Weights of a small GPT-style language model, trained from scratch on English Wikipedia: width 192, 6 heads of 32.
MLP neurons of a small language model. Each row is named by its layer, matrix (up: input weights) and neuron, and shows model dimensions 0-63. Each number is 128 + 24 x the weight over its row's rms, rounded and kept within 0 to 255.
After each neuron's rows, "fires after" lists the tokens most often just before its 100 highest values on Wikipedia text that the model never trained on.

L7.up65 [125 122 123 121 163 117 138 166 110 131 163 122 131  95 121 135 122 136 124  91 130 102 117 152 175 100 156 178 143 118 166 179 121 150 128 125 120 148 130 163 127 156 149 108 150 116 146 117 149 164 169 100 165 131 128 120 105 124 131 132 149  97 102 106]
fires after: "c", "end", "in", "b", "ag"

L7.up510 [127  89 140 173 102 107 120 105  61 116 114 107 114 123 148 160 102 155 171 121  99 172 111 155  93 140  83  81 133 152 103 117 112 131 130 144 144 127 107 145 168 132 124 111 117 141 111 151 139 112 130 142 117 109 113 166 112 142 120 125  94 102 120 162]
fires after: "s", "os", "is", "es", "(", "us"

L2.up341 [111 103 138 147 152 135 148 144 117 122 122  98 159 114 147 116 136 120 114 127 107 115 157 131 146 134 142 105  97 174  97 136 117 202  80 113 128 121 128 128 130  85 146 171 176 102 123 119 164 121 125 122 105 124 158 151 122 133 112  99 128 115 145 161]
fires after: "the ", "The ", "hus", "In "

L6.up4 [176 145 147 112 124 109 116 163 118 140 128 130  84 133 132 133 110 161 117 132 160  93 106 125 150 107 112 149  98 167 137 136 137 139 110 144 156 192 133 121  90 111 147  99 135  97 148 156 121 151 151 137  66 149  95 138 107 193 125 173 122 115 105 128]
fires after: "L", "s", "l", "R", "j", "a"

L2.up226 [125 160 139 137 123 150 147  65 113  80 149 119 170 167 123 115 146 138 119 152 140  86 128 101 137  94 112  89 150 104 133 152 145 155  90 128 114 109 176 111 140 116 112 130  99 124 127 130 155 144 119  80 139 155  96 133 128 174 142 152 138 111 136 124]
fires after: "to ", "There ", "there ", "'", "sp"

L6.up573 [166 143 109 152 126 127 135  76 130 167 164 153 104 144 123 131 162 128 132 106 143  94 158 165 142 117 128 166  92 111 134  96 115 108 109 121 117 107 175 118 128  86 128 147 135 119 144 140 112 126 127 161 126 153 158 137 153 104 129 126 133 108 168 124]
fires after: "2", "3", "1", "0", "6", "7"

L7.up61 [136 124 168 155 135 164 131 100  73 121  95 145  86  94 117 162 139 134 139 164 109 134 123 133 121 120  80 156 134 125  93 183 101 125 130 149 150  97 138 135  79 144 116 132 103 153 107 147 134 147  81 114 175  83 136 118 148 122 131 124 132 110 105 136]
fires after: "of ", "S", "de ", "in ", "F", "to "

L7.up650 [151  88  97 127 114 131 103 117 114 104  69 106 124 176 115 122 164 145 134 147 132  56 127 135 145 103 129 110  74 145 125 114 147 179 113 189 129 153 112 144 166 164 125  67 142 100 131  98 124 141 122 108 135 167 129 137 146  97 148 117 105 114 144 109]
fires after: "W", "S", "s", "Z"